python train.py --n_layer=15 --d_model=512 --n_head=3 --n_kv_head=1 --head_dim=128 --d_mlp=2048 --vocab_size=19118 --activation="swiglu" --norm="rmsnorm" --norm_place="pre" --norm_eps=1e-05 --positions="rope" --rope_base=10000.0 --rope_fraction=1.0 --qk_norm=false --attn_scale=0.0884 --bias="qkv" --tie_embeddings=true --parallel_block=false --init="uniform" --init_std_qkv=0.0205 --init_std_o=0.0 --init_std_up=0.0205 --init_std_down=0.0 --optimizer="muon" --lr=0.0136 --lr_mult_o=4.0 --beta1=0.93 --lr_head=0.00585 --grad_clip=1.0 --warmup_steps=200 --schedule="wsd" --decay_fraction=0.678 --decay_shape="linear" --final_lr_fraction=0.0 --batch_tokens=65536 --seq_len=768 --doc_mask=true --train_tokens=529900000 --steps=8086 --dataset="wikipedia_en"
MLP neurons of a small language model. Each row is named by its layer, matrix (gate and up: input weights) and neuron, and shows model dimensions 144-239. Each number is 128 + 32 x the weight over its row's rms, rounded and kept within 0 to 255. Numbers have three digits each. A neuron's up and down rows have the sign that makes its largest values positive.
Before each neuron's rows, "fires in" lists the words (lower case) most often at its 100 highest values on Wikipedia text that the model never trained on. A number after a token or word is its count.

fires in: "to" 20, "with" 10, "like" 10, "on" 8, "replaced" 7, "of" 7
L3.gate195:177190100136080125126161120161166130219133093146101095116161075141148093145097196090155115113188093175143130111084114148155144058193077176096124091144139133160087110091175172113179134145136110104077092116080132133109130161144185111142125152112158108122112159140140123066112093137108129109
L3.up195:177179118148123171104111083110136165143176172153138135159158074132152136159161138155115112138115120077130150169120174118122109181131101143174089104126173112100131112069106172073160099100179206085166157139121113105111208107156159152118160150115141111171124170089140110064077154125082180098

fires in: "by" 28, "in" 25, "to" 15, "of" 7, "as" 6
L3.gate468:191162149155185127120104157100111154112187065098194143118102130139143149152131099129156194114142185122147142137185145169078110147087139127120119137070131158116113151114159093079109145061125151119076201147120123140147156116121086126084149172099136094101098120101204136118176143141112130117
L3.up468:150146125135185103159147167143133114145170095121107137128135154137094093114153142197133093145117118156132095130098151101117149132146142139116173117142131124089127096135113179105115095129122129147056189153093106171157122157176141149126124181079097178089114125112151090144144139146108120178

fires in: "that" 35, "which" 22, "who" 12, "it" 6, "they" 6
L12.gate1471:116144128151173175092158130110173123189139085105147190122147118123129143112174155081080105102187145103133076098099123130150124164092086110131138155127160184096158125182086086132197142178077125153077154143154164168134087122135153122122141089140098099158096105127122151079163103134119118094
L12.up1471:116156173113167124128077035195154117159170167117099187114181170166167200073150164125132115162117133172166144070166156150135121131149077079114140135137204141125143144099116089149123137156074154102108196095162159155147110121158117134158114115135072115177106086187093131150136097132114131153

fires in: "high" 40, "low" 9, "hot" 6, "rolling" 5, "middle" 5
L3.gate707:070166156101104075187051099114139091176129049154111089142186149115160143123118102111157158101141109130074139120125081166115141205121112113148174127118097114154088126138054130104126102091084140095167111158128138131136108149120057154098138139146142159123123141082137195173073137149123077178
L3.up707:112100110163218159053113164063142151089148149139116148115159097110064077120128157062176138081138183124163152127091179145088128084124139164086116117087123173138162133127121102113160151145098083122127130116145120182087164152112130160144127126170118152093111146169137166094132132073107184135

fires in: "it" 37, "this" 23, "and" 9, "also" 4, "he" 4
L12.gate991:129109118114126172161147136118154159153129076175129138164125136178170099109155152128147146129094149147087120099089075150189124127116106131159093074139166107153106119126167152134135142099103130208085130071151107127157131110091037112156073169133133092119088156177095121087126090104078158190
L12.up991:109158082145109176163104130122159169202133153133188189153122150137168084110131109138145106106130118112111120086110090135158090099138087169131130084079160164177152146149254150154099119104105031141079133127092091089199146146137093119114119166173094063133112112168156105150090105070106145107

fires in: "of" 23, "on" 19, "to" 11, "between" 11, "for" 10, "with" 8
L3.gate1023:081116084144113120145124150126096127104097100137178073117147051142076092169126117126148197215147118172119128109150161154129136093097151116164121080172138163124137152122134112078089162110156156113108182162136205097164106082111137160102170104077177159075118129120138140117123147115109134146
L3.up1023:035100167113175082104120143205107182174162099087166059083150112151112074146135094159071129196162127169147150115143124120128155062190122117159133127119176121152095152146152102173117123130131153138121147161185170127152137103141094092098218096136089086116135148092116215125131149138077124144

fires in: "of" 38, "in" 7, "under" 6, "as" 6, "from" 6, "to" 6
L3.gate1892:116181164137133126133093103150101102157108123124098142145130131098147121185160132152057148157104130083130129142103174094147082164106106120070121081183090140099114121083109107109197110143131074151142106134152165141115131152123082169179140119150128162140143175173157139132134099082176107157
L3.up1892:083160165115131100104126203151118156136106150112188119122079067085087121153169092175050186094202075101175181076141164138091098088172178096108141115097175112145134150175138142157237139103085140102154115168124204146167120167166105163084140116159137164122073123115120055118195164110149155135

fires in: "until" 27, "after" 27, "than" 8, "due" 6, "since" 6, "to" 4
L3.gate2034:126144132133107099090127111149144087063120111155095158102146099083097146118175113094139084139147076096186090126110158091147177125101124135148109136081165170093119118143154111127179150102140152102127122119148101141131121205183157133043113193116159152077184123154131084138161135132164134155
L3.up2034:111129176135111087117163079143107136150137159108154085102119100110115100055110088142143137163127086126150108115169123112124128121096110131129105101054113149154102178141158111080118143121094150142122152148128126166132088104153123139104182116139101108075068108161069119145142154121099158144

fires in: "age" 21, "l" 10, "w" 9, "g" 9, "f" 7, "h" 5
L3.gate1138:120112123093129095129185111148145144118144117152186043171150084149072132174140093132203123151135170156085131171118106151132169112135135177133104141151126150088177172132143150132120139065116154077149168093190127133139170134097127127121179114103146136120138087126128108111110113145129102153
L3.up1138:114101117094102142164135078163121158117085122160107145141173116173171151146122172161133113087165068130137094127134147090149195188119141084156191164189097175138145122116111128133131104073096160124099106202157081192128135141177085126158137069150193169120115142062068182136163120124133117189

fires in: "was" 59, "became" 8, "is" 6, "also" 6, "been" 5
L12.gate309:091089109129127140119126111099143097137149160148106168124158137147090117140100113120095074162101098153128098126120078094183159125147121161160097112122138122101148145104094128115165183049127163123112118189147121115112076109140164171102141187154128229112131221172103094170085093097100096136
L12.up309:099139207088129181075088096111118114117114107151134126124133091166122130123116131098094098152115100069170128113135094118120123072158155183159100131124111089091146048090105110120144161058092112073124152126145168131150112095100124144123086155185127145140148172053091076144140155108123097133

fires in: "a" 45, "of" 8, "at" 7
L12.gate2039:107141187068137174162119120124149120122089099147110101121159126111143112159137131216124126112127076104138123103128117134122113146097073136162097070079118192092104154120082124110136053132114135127167119119112114149149071151091109121145152104102140098136146110118113133070147177113066095157
L12.up2039:148138103117147223130128153100131135118116215124107100087092151102134128120137118114126135131134129126093093126109087139164185148134116044179130102108089136143119090167115143119150139110104132123123075091125132142213118123150131156124120145092126132135089105114094112122116130131120105106

fires in: "also" 46, "credited" 5, "associated" 5, "other" 5, "used" 5, "notable" 5
L3.gate1674:074112180109078147147138141132133146113156080064088068100117132153183157164179122104116128131086133164111096121103146086110129157184186075138047140198114132148089184157102179118133082158157082108171098147205152114164099130172124120086150138100162188127101136125152127150111111118092128130
L3.up1674:140176126126155069180134164169115190153123076153188151130134118109151121168122115119158088124149141100085129105070105123145133121079091105154141102137136141170105122143125092127121129174122139092136153195189102112149125053141153119113175096120096105082089145139120130124155150148109128123

fires in: "and" 29, "of" 10, "for" 8, "t" 7, "social" 5, "political" 5
L3.gate1080:063088124139090147121112095119091138117151182093140110110091136184079147121136128114153191104100063123062183116080150171089101119111087122118123149163151138107102140145097111110123124183166144164188119121159175102165155136138132177082201149183109130157136114114061158149124179136126069106
L3.up1080:108124112126100088131132159158146111168141114136126141092112105153038120075172184135098116080202093136140203155142085106122137106131128113143076141163102154075111138123139098112137154148120140161115090075154151062168087133104088182101149176096093102082171154111106120110112123131119116124

fires in: "of" 37, "portion" 5, "part" 5, "to" 4, "symbolizing" 4
L3.gate1102:110109126094112165095115104145112130142125095092101131181192136130127139088156125152065152106138114125199162188051154116134160165182099104161143116137088122142071098163146138126133184107155090121118145120155067123160095148095128116182088125131136187140103111076146140117120146126225172130
L3.up1102:151157145138139077106135170109096143141132162118109116159150088053135141130088064139103103139158090140126047160144220224126150142127133092155142089099177166144111105124110131086085172190107151134144100121112107140109100153182084119078135135169126179102095095089104111126149129171082157071

fires in: "was" 16, "been" 12, "now" 11, "currently" 6, "became" 6
L3.gate264:132182057033111133122076153102117137160126123123218127132151115134174075168145159119117161183072141151160187170114074194158112108141101103124094193134124119129100067088064130108149116077083156109144094106118110180178097159100133122109096142144110158114137173091103125173118204095120151064
L3.up264:123152105083162118148045156115138156158142102120134162131147083146124027127191122148155157171109139148166169117109111189149104105091126134125090221132142140145145079118074086138105109122103131126100113126188130182175091154154149101155104169123118125166149089122119091202132148095119122066

fires in: "of" 43, "the" 39, "necturus" 4
L3.gate1981:148195176128144081101107095126159102089166088142154112120114116148114194153180132140176150146105183073117129156125172107015150151132131121100139083097137093109128145144193130071115116099117135130100107151090082083071177064163133116120083113132137128124144168149163123099119155131111144124
L3.up1981:189129123112104116112120160186134102127124163203142104123099120169140152127104090096099086147118117121133135166135084158087128136030189082109099157123121136132122130103175094150138124138187175087092103144117147139158120086189073143206133114149180147122142157089108131100164140183128165110

fires in: "in" 72, "to" 8
L12.gate1574:119110129174107139126117113172115120120134139109164188083157120160121146119092113113168085114099077128154073161173172050139110179126178112122156157050126096170197112135101147085162103118146135087149078109157104117126148137109117122096190111109126082133111109114138070112162160137111122136
L12.up1574:063097163086138097087109120128120108176089173173126165068112093188134114075108132145127160118117060110156119191156191137102169095076156139171138122093144099089210108097116175152097153134195159113110128092119082104107066139088084122187097102137120112152149165129160101075116119178133107094

fires in: "to" 92, "and" 4
L12.gate1957:143172102143139072086111165121161063113115113080113175163147112186141157234129091101119104150122085136147144112146205139113185101088137137081092111132133170105122160119178143145128104113076168140111073169194117094138127131121099085157185208108174119124182117125159110177170173087168100125
L12.up1957:101094166138089126093110122155122124144110165159073133114116107143157162136129066126141134071112104122131154119118141104127095080126108182121143131103172126073098137073146144116163195105150128115148131133173058126152190097119090142100155089113090154181136137134094150183180081142080125152

fires in: "one" 61, "each" 18, "single" 11, "per" 4
L3.gate426:071082105149107124196137055125049176159148149186127140099111116074093084124137132129148158134127153156133115126085136160156152109159133099119149184132078154150154127114120088177082113103143147132146082165072111168147133145101133153095154131200078114177099129153153130123126078089154173127
L3.up426:113140096110108101147114115078126117161092133126174184120125168101123086081110101154113122220100128110123146129085120133117152121180111126139076109110095188160107153118152119096102107112138160144135130141141077119140104150177133147095152173117141138162171140119166124131064077106146103120

fires in: "of" 37, "name" 16, "to" 5, "elected" 4, "species" 4
L3.gate488:161158121132110083112141162074058149120126114051113140179140057115103143083198191118125144122111107118147109139133125182150090100185171100104126136120134104115107075104113159081132193141128125181125164121119123181144121133133081153151076113141139139152116119105120128149127132146124113054
L3.up488:094095118127147167142150131144181119111156086092081155126102107133135138148131117162112078195150103172108037133202112074122120091179127109094075181149125075095128054140156185145129134103136135145091120125170089103125149110104122065123082192102047143103114121105099151145108172208103134162

fires in: "in" 45, "into" 10, "to" 7, "not" 5
L12.gate65:154131092061125199155075185133142116105148110128184120118117114113101109127170131094175138163108075109080171085115119112085070164115160153101152117115146195154133152107123145143138109163082118113074099121122081102144120148131126117106140078092078130174132122166165125087106079098154134136
L12.up65:155129096107097107166134175130125143102104070125184134107135179181079141098106118078109105118125081092215134172185099084118104138089136066148144177136061109140132231119110134085140155114088151102147085094122075102131075154155104087105151182082228122110146147077158087111134169182148102125

fires in: "they" 19, "the" 14, "and" 12, "he" 12, "their" 6, "it" 5
L3.gate2003:071131126147117089121129132112107115155180086086173138088103091069135178118152148102154111084087142125165107143133102147137193108102162136145115130129097086103216131145152156106111123083151127156211168099105145111143110196172202156125133202079111107146140139179109121126175033163157112081
L3.up2003:154146100125126066138099152134084063127193138140182108127133162166135168081159116146144061221136102079161119150126112162081119119076134116128098157145133115172114111155123143142141124125118125180141141041133165107105144116172133148192135164144119138139102161185119097144111126117108102118

fires in: "of" 32, "for" 14, "in" 7, "commemorate" 4
L3.gate1916:083146141115125142122167195147164120108123086121130100094126141050163049177110130096133119160118100160151143111133173146147125136129148127173125103107143149074132111166093131129169200155098170138149134109094173129153126100114061118088074190053182078106138143097225127129109130114104100185
L3.up1916:092135145102127166135129136126147207107127067135195103148100101131181097170174156080085134097160078130119143109066104148125168247151159080105129118149155169124203093159080113112138177089154135102188147174090102138117118097160079116104132128085195104073152167110120134138070187146098149144

fires in: "by" 36, "well" 16, "in" 10, "to" 9, "via" 9, "on" 8
L3.gate152:112155157160089167161156089078119122135080103104153109102195087213161100105124080062179111119182124098155134104132190051144150137091126086125171172102141097106104155144159116178104109158108097083174145153154168122078133198114092142105118128148075131114139166128091111116140126145095157107
L3.up152:120100077157159127164099121094131106109118234091136088123182163180114130126103119111155156133131109132133103102096140118156170120061128138099081161147179074097144154143134118151085126094157101091061129146147065123123121136128131150082118122087132115121111108092137162106135142126147152155

fires in: "in" 24, "best" 6, "two" 6, "on" 6, "overall" 5, "ed" 5
L3.gate1034:107102124083088125120131124123108146113077109146101104116106136097173142093104157067117152133078123060167045171144149160081148062069162054104105129144128123115069110139161109146106109110099134104163085190093098040155146140126187060111146109087118108146111130161156095102137146114092139137
L3.up1034:159127130104135166107165153130141211142134074150164131075110154113136140104118191087156175109121056065135096155152167138106091060084122132111149138111084084173122078077158023189086071145137069090157142134108129105123143104174162078184136154119120126148133134125147169080130158149124151104

fires in: "a" 19, "his" 11, "more" 9, "her" 6, "first" 5, "some" 5
L3.gate1843:095102133129196103135154138196139137099113134140151074186123153128134136147143125143148145165111119149141142116134089124125112114174072070155165126126141144154090101111132142116173056109132131111135128094115131135134099131110124113127153122151116062178105103168163108088133058166129097175
L3.up1843:097156121152099089106106074117161129123172195177102071076106102141100153166129161161101083115108154151133170106145131144129204135084160072090103101119124163140157131135108128104120117121167141106124155103086097142108091145161148156129108123143192118176126125120149093142170126089130140173

fires in: "of" 46, "in" 18, "al" 6, "from" 5
L3.gate1416:158120157140127094068171121170112147139128079142149124087169116149075104069115105165171105184129129119045101079110094112113129169139143144148167122105100105107166155114161157140074100094143174133143184162095089170108136146162122148177092087115107083114126108118141079138076188119103055128
L3.up1416:127130150084153136135150206140108124120161138089170112151081160110082144145150098084100050108117157135117130139102139138118166146116179104171169212200126167102222133085187135106171094118162088081131075168161114116148174216176098149105145077102114140125172147128108125116078176097090197070

fires in: "he" 18, "and" 9, "it" 8, "that" 6, "she" 6, "who" 6
L12.gate636:140137099116108130174056126132086114179062154131153190099103122093119118192108133136144101153102169133123166142169102153148138176148073135114091176130113110152134114123140156124171137201125090095147148113130130218169101138078148132107090140164026112126081121127172136163146112138083156135
L12.up636:131112076132082131205089116135136131158084185089156145097103107101095080204124109118146130133123162123151154158165130150130143165172176132094089123136141104142185124087218126141186144200127131095159162148119122156161130110083117153150144145207057173138111100094141102153136104099133134112

fires in: "of" 64, "for" 18, "to" 6, "about" 4
L3.gate2039:100117105147159087134101106185133142094129145183092153114133114086118071156121150108091084176146139122176130082113164134108139149148145135145161123109154111111193127106124121097134114107134138120156142186110090114135142141118111107089136135142154132142180170082120156105155144120153116161
L3.up2039:104137171146055093133165113214146186154113126132173139120131098139103121105173121047071145161164182157137111108109143145091052106032143096144080116142145061119162135105102105104106154180123190208131121145127140060196129094091147065100110044119149117089157146097136148119147142112205075158

fires in: "for" 21, "to" 16, "of" 10, "about" 4
L3.gate248:097133149127116093080121181173148124123112180160121115129115142148081129128154137150139137159128079132171127149083170122094109134129095194096122181112182149105112098166136090115139119135179126145129143115151112121129110148095109103127090162143106132115128182130135149141121159173144183114
L3.up248:140161135137149123125078117166146133111058126185091152087120189214110148093166178144117121123129107120102141131062121108129157131182104154142099119118142182084108113146105165126178128187132136108135115192110143065146127098164072088133048184160168092104142162129098175170108173173114157129

fires in: "new" 49, "time" 4
L3.gate207:105098163163091134179089102072131142108154120135128133170160186095120184183119092120150118117074102167131157102130142167145102132087136123098096176127117131155141121165184125138080140128116090066101061100113120101112104183104142145107114134119093126128113143128110171016168141103107173197
L3.up207:114095142165105100135095077061096139112183145124106119188156196142160148128115080071130122125125088138137142143151139139139118113125175173112156167047158145133150166122147177176127121119051082078146093092125152151073137149133194135131173178178084120096090119103137172053174141088135159141

fires in: "was" 32, "been" 12, "be" 11, "is" 10, "were" 10
L12.gate1019:147196191090114186109141182181138113197115090127120107103138068170094159153136152134126145146115123097166128127169097148134155102164144128148119111087096113151111107142112116140159117092123141111140130113151117108155063173131150112112092103071198157107085142100078109139111118101116120137
L12.up1019:103178158105121146126111177105167145118148093094170161162129082133073109103165131207113142199112209142132151088127126134109097161148104117116159102129146159123130128089150136103190109107106120103145124067139160133152084121121111138121079125110144104128074216112133122096102120167136051176

fires in: "have" 34, "has" 29, "had" 26, "not" 4, "also" 4
L12.gate754:153151116117094194091115134113122156159173122110112129137190160158107083119109166097127161083189110095141156115173158150162123117113114152122129127120146090131072134110129145158081093119081104102083155100123113146090126093145112146147093107146126128171115092155168145095131076155114088123
L12.up754:108101122125182166139157059125099115160126149166122092129081160156053133147131049164121155120123158193161068130093093170123129158106160183129197131129157143141049137130111072072122115195076085119132115115136120129089107102135122089111172121161148128188120167102133149125135150149146142102

fires in: "that" 38, "same" 12, "either" 8, "first" 8, "no" 6, "supreme" 5
L3.gate1266:111083128129122148114117119105225082128100152124149140102202148163113073179105140067137125113102114113137117093111128087140133156106145120079106087123140094073171158110132084168185111128160075141136108155140162127145095111152098104100169144123122068101134140094110125155132103158097139125
L3.up1266:138125139151113125145081184131126110161172150129177116072160093169119131129146184136160122111150096107057074175134134132119115107106121168154136187084141170157117144162136129166131039109087148152115172138128097103148177113124122100167102163127125147118065167115111131105073099093083160105

fires in: "those" 11, "part" 11, "few" 9, "two" 9, "portion" 6, "ed" 5
L3.gate220:075197099095121205157165100191113158032052138169069077088154140091128124117141097182092062100151120100154130133161087121121156133114165131138160162072113174161122110144103147133163146214071099139171078126116091159125084041136204078175158137106167156129143136074153167149166083183096139109
L3.up220:131104103112135139181140103160077152103069077141193112112145164102171091128092152136173164079125079120170099140154144145142093182118135135117102127077106124133126161146159173042126152144097087135118112090121113163093092117172093160167096201095167063095130136170137133098102082121140137096

fires in: "as" 62, "since" 7, "asymmetric" 5, "for" 5
L3.gate1245:128092161167154143178157085089201161093131131174124144164082159109099098110091103161137104149139085137094160088146108123171130109130087117110113083133143174089133147193127161092089120161115142077096160123130121071119139073132096107182165110159165103089086140188101151150094100147121131153
L3.up1245:133122167080149119128166109151169119156131122168131177126071162091126162088187147113121100183156129201084140152136162193079107192126112120115101117155179134161091085131108133102125133119123178130098133132111155080111157113119102107102084146154126115139155088103133115144118147095148154167

fires in: "in" 55, "during" 16, "of" 14, "all" 4
L12.gate718:133108106123102125107150155121142103143137135048140195111106095159127107081115179131129096209172109139068149141119159156140087146103141111156125155047161160142124065173132226138154139100113231103107161110090119149050120185134119136107078037133109087097183166117116121145144088186146124120
L12.up718:146104127166103125132155102112150095159122157067110156133141080190116118110125145143138123213139104138096142135100154156150074154084185095136117157055164142126129075200133213127196158114135212101079172087084140132060121177137141139107077072132098082100191145110131146151091099192142126160

fires in: "of" 52, "for" 6, "with" 4, "president" 4
L3.gate2044:130180129059143152165100116111211206092106147118136099125152103140100126097138127144076089124109105119088182157151185088113089118087156099108173113137105118094126081175121132161162083138126170111079157173163142125136089098120127114080126095099187128139110126158158052132182200076098195129
L3.up2044:097117161125103138160114151163182124034120172090090165105183102168105092145128107143071113148094114148117193171134101151164087111111125120040203129110130127117147152136135118096122099137105171115162123112139112163122111131091164117070160091079141116122149137058148111143138207177072184126

fires in: "also" 40, "still" 7, "often" 4
L12.gate1434:115141153099117177167094171115170162179155105128130117138139162100141080143147117186149067156116160170037143136149124151097171129083112114128123115174112072153125161114058136163105082105118102130092115140142088116096144077133149091161167097109165075155088112095123135136098118124133108128
L12.up1434:100161162097173131131081105139189159182126098105180161145135122108119068118135122144157076125158168150080099089135141157077187138144114170139127139147142097110200105091129143089151098193140150123087177188171108112111147104139070063166229154155190110092110138081139097106175105118138113115

fires in: "by" 32, "to" 24, "from" 19, "via" 14, "through" 9
L3.gate102:163099131119142143124080124126166111153143161124122208134114113153174128115083096150151186156072125204159107168128158101122157161121154112116184166123101108096105156136134133076134109117142063144157130117169060183138231130106124148086067138072104144089078134147114101160161145184135095160
L3.up102:076154146141112158082129097101107099152066131117100193147151153152140139108113066119191122155104177186127150097144158132085159110144152127130152151140098154103105159078122147175133079112170133144188076108131143084126124127123138130146072067109100116127106187106171119119167114105124089116

fires in: "1" 56, "extra" 6, "neurocrine" 5, "1st" 4
L3.gate146:102094107120143142107153128104133165136080110135113106119133138136163120134125138119146077084122164135124087067105144130128131106117134119093162136115093056063189166155130081112092086115232167143144091090097128098132080141114142106147152155165134079109127169061123083110088101150166181131
L3.up146:077148153114101137107096068095128174201152118123092112144166123166107143167107106113094154102101085100106151121153126133146124110103118131210158152076113151171129119134143132162174139147115079163127078215084166145091102183119101062046027124145106127077094144138148129108108157129132062156

fires in: "of" 18, "labour" 10, "club" 9, "home" 8, "from" 7, "manager" 6
L3.gate607:104150079085155109096172145174149122133098148100118097128129133182105144171106098140120090185125146132116174100169164197086123058144161137094130160180149138166108106084190132116145080135101139149158122112156124146179203120134164123125107108114121146189115125107105069150113143073116106088
L3.up607:128148179113160088048160168145174113159090144118118114134127094221049121172102112113075151177083166146096183141115186206107121087112206136149131137138143123135068143110177130093169116118113182194116123110107157115154206108167183125153077126122104156138128114126147093136148173084122107078

fires in: "to" 13, "than" 12, "with" 9, "of" 9, "like" 8, "despite" 7
L3.gate782:124130143133127138146070109123179093150139118117146156135117144074148148104117135170155126111090141148128114155164118098118124159154124136188174085110155149134119082161127077095047119128152186156128089091167128115146145115105169132106114161138174138082152154132122154134187081176170096183
L3.up782:082073145144124099112106105117088134094138092148155118070145060132127164107145115153161108082154120165117131050160117172125173155114128062116117101162170162180096186206117076156109146112075069070110159102102149173134099125126098126095112120143146150082071082232152118157063112123148133154

fires in: "to" 33, "for" 14, "into" 7, "of" 6, "reaching" 5, "reached" 5
L3.gate1200:145188032143142065187130150091150151081098089094122132125085071168105113156092158134158097137138151140120088144084092098099128113173108181112122142162094195099188219127203112088113100111134151136152135111136120097090137137151127149138133114098114136149114133159099145093139073163175081136
L3.up1200:150099141096151138159178072138178147104158102143135154146137093092089140162128151144175150106146137068149103166161069138127120125088105153178058113098137112100125154166113132131101149073198136153115119151114162092159139118093166113124158132055186108149115165088158163136149109170157109170

fires in: "can" 14, "may" 12, "were" 8, "will" 7, "are" 6, "have" 6
L3.gate1722:087141177144166171133148168114133168145177175163126099096109118062146122163139130120042112135098120108142174172084104204086090111111097086177143170101132096188087120181121176100082177091138152104100119165165124141144137125188088196078118130080149171119118130085138065164134185179116088142
L3.up1722:096114175131125173147170228125130194174137177111108114105123119114087128120109073151164083042175178134083139161120172088158121159201135120129117195119108076162161117135107105143131151140176171116093173159145124096153221146139111137099165136146131120122082135101147152102101184152129069175

fires in: "for" 21, "at" 14, "with" 12, "as" 11, "his" 8, "in" 6
L3.gate250:178145127109068144073170161153149170114148113101153187176091141126151149105178146058095138075124183110166138146170147091161154133154113195119121102060131090132131083132132136136149149087122137150106145168151098154167123138086154111114163140140113098174175133085139107119137164128123147129
L3.up250:119142090139147103158091153162142115138133162130138176124126085138179148114135144126084148093123162062103115141150079170131171165107153130059122081136134055151146077094150094110082105116085095102089143037146131147084101154143135132177144099070098143068112165136161068111127149133117071125

fires in: "for" 16, "to" 15, "of" 12, "on" 9, "about" 7
L3.gate1414:087150170142141138170115091144148173105023173137152145126163100100113181100154105088096127164164131160169206094114173121128095118062142113196107138176149084088118118143140100127149085140204078111141085168174143099159139093140101101108133136158130127112130140058165129148152179141174145125
L3.up1414:092140109153074189129130134142148093173095105127106198108133161112144121138158131120142075156109104089123111168104125048105089087102170072146115110124134166101204077090083054106105082092146117122109161177131112125118093097108152070131134072090097098131189118113134113159126125234153170133

fires in: "new" 54
L12.gate1541:128086144147123188143151102087205175135094145190129180126106186091128132195088118117162105110102079120095146139104126145141124092078098074098106115175128124089174111132112088098093187155144077081133166165158134090079078175119157090104073141123130174101139111145158106168120190150154195136
L12.up1541:143122129127146156153157109067153104115134115132169101087124194093155145150118152137142153121133099153122146131089138146147095095079074135084103134158117141100193115141090122099136159119126122082124138169171145084093095195147134125078111137090105205147148116137164115168117197136157172131

fires in: "and" 38, "it" 29, "zandokan" 6, "that" 4
L3.gate601:128119165117124228152164109099105140142120108104117155102137090107242089136138101155155081188092115049139144080150197161100152148134121155169179127082136121185171121142110113189149088111181117120156127109124145134119111147140135071068174195089157108144124173129074106160105076146079089103
L3.up601:164131122124122165089083139114122073149135133164149160117143139169136086112119119072099121099124160092129194164148217158116168086095160163096090112124101084145172084136084110123110102168139159082130136110097163103152121149183155109098159165101178079130178123191108130173163109082143146138

fires in: "and" 64, "or" 13, "al" 6
L3.gate1603:087138108113109126130102129179111099095177141117129117150155184143123133135141108098059079167125151160148141142070115097129195098170065163108067151191116110138155144109129104164096142103181120101152174116099051133184155187181074161098148133112119132147128083184074125093153086123141116105
L3.up1603:110142185077117098154047143151133116094149151130043127168112146123133118095138085147164117120155119110097169088069123086113120079105123173150082160142173125150171151101174128131115167134147144161142118046117116144136144137153104139134116138083144131104134163156142191104107082099145155176

fires in: "including" 26, "as" 25, "like" 6, "especially" 5, "to" 4, "particularly" 4
L3.gate934:142100144124149150102152148119140107111166136103075144199096112086104044099126168168133159157127115104122117109162188118115151091046177165191176093126155157114154116171134082091105118137124095125083122149135122125137162140114128160080122177173164104125178132150115185072090097105128096133
L3.up934:113134198128114165088186143141155170142129144133144142155137134070113110095131150205092183068108175097129123060200114154110079048095148132172111046137120166132132145114127096127143131130150065141193118137155129109182127108113146104136124151166115164125147139114125127126103110130168133132

fires in: "of" 29, "at" 9, "a" 7, "watershed" 4, "total" 4, "to" 4
L3.gate1853:130160098102128105189138153089145087174131126150081144093138147162115075150092186057102146141120152166113080108105130110162127152114103117134120139139067139091142105145142115140134172129156157112193162131161108128079154117112142122134169144123136097131148123141130137115129133170105116141
L3.up1853:122123094148190166169117194115111089173120135166085113104087152125097165168116152115147090122096100172128129117116136173105133200159112115165114148087084129092130098181186175158121166155085154135098187106116125157090150096130110129106126192154124045121112156115145123119153093202118092128

fires in: "of" 23, "to" 12, "by" 8, "sri" 7, "sir" 6, "royal" 6
L3.gate1720:134141066113124152091115094151140116106083115148095133114164144178099166080138117126146116075084178151139127164114146092111059130120084161175152151104122151099151060105091106137155109193140125153120150185139151086173101137164153094081118118157190199116092111117149163075147139110145141140
L3.up1720:152135097121170159074078163106093125092139125071156130155175131112144141111109082144142157138059143121167112138120147167048100101147146107134133125129132103107091100138112103129098126079175120147112108101147091118149127105121157061084126110088147174127120127121192098081134087095168207152

fires in: "a" 44, "an" 16, "more" 5, "first" 4
L3.gate517:145083098133088103152138135155111134140166136154126107097171127117118091134154150081106121120133166080135101111040127145185120132139165138199159143126126123125162115137127210154151073176187063116070153161136136121130154098135112109150112133162154087143145097136123094091133118132157095133
L3.up517:089137131068135069097104163100160073102129200132187078103115120159172086131144179109105141131113148127120060103145118110176143087178147146148134125136082100099094106146106170147095105163141074048142125129137140064085154168087158139136110157116150114151075156089125068128128137142117099134

fires in: "1" 63, "one" 12
L3.gate268:089145127056054114143124162101097091152133102172109151102113133156117128154168125128089090132121142105104139096148126117132147122145122143130128093135066105219121096151096226095121080167116142119090051148073116129096147124101133141111138163174100061156125133124097146164106122083100146094
L3.up268:078136108117094122106125128101079080154142157182135128136108132148101138123149134134086082126160110164111166116160122180130213123159147103149182155133117154155057102082117145133141090152072117123117109179131158087099183116164154150094133157121158086128108156172124180122130108059108102184

fires in: "of" 34, "from" 7, "on" 6, "by" 5, "to" 5, "after" 4
L3.gate623:206138125155121130149080105156151120157077103120101154129142110089090114121149136117161100096125085119148169134162157112132124123172126184174149133136148145151101129125116120057120118139120175124062149157157083085138127124108119037136121121132131115103065097175181104137135139099103131123
L3.up623:165191085106132136071137110103150148157151133192144079071143178115078110154132085102108132168163069199145159158126105122127124163093089098115195152204118163114104089089092129133226146181109156093117104163147157042152149104110104136071111140111130132173131170117166152124146102145134170162

fires in: "of" 47, "the" 11, "1st" 7, "2nd" 4, "in" 4
L3.gate703:110150129107123140143108146084102072105104127060161141140125173200112114090109155106199156081142092130132138110121151201109118127078135144099180158090144074096161082100144175140172109108150091123144178151154095124124137147163092154088092107124141103120096165089132116129158141107143154087
L3.up703:117077129134125135167113099116112112115076140149062163124112125162106150113107089097181108142118143116103156126149125081172154131137149081193096127141128141148186131125115116154157129135149148134068156153134149032127176146159116136155142154155108122075100143163122051128086145117142150156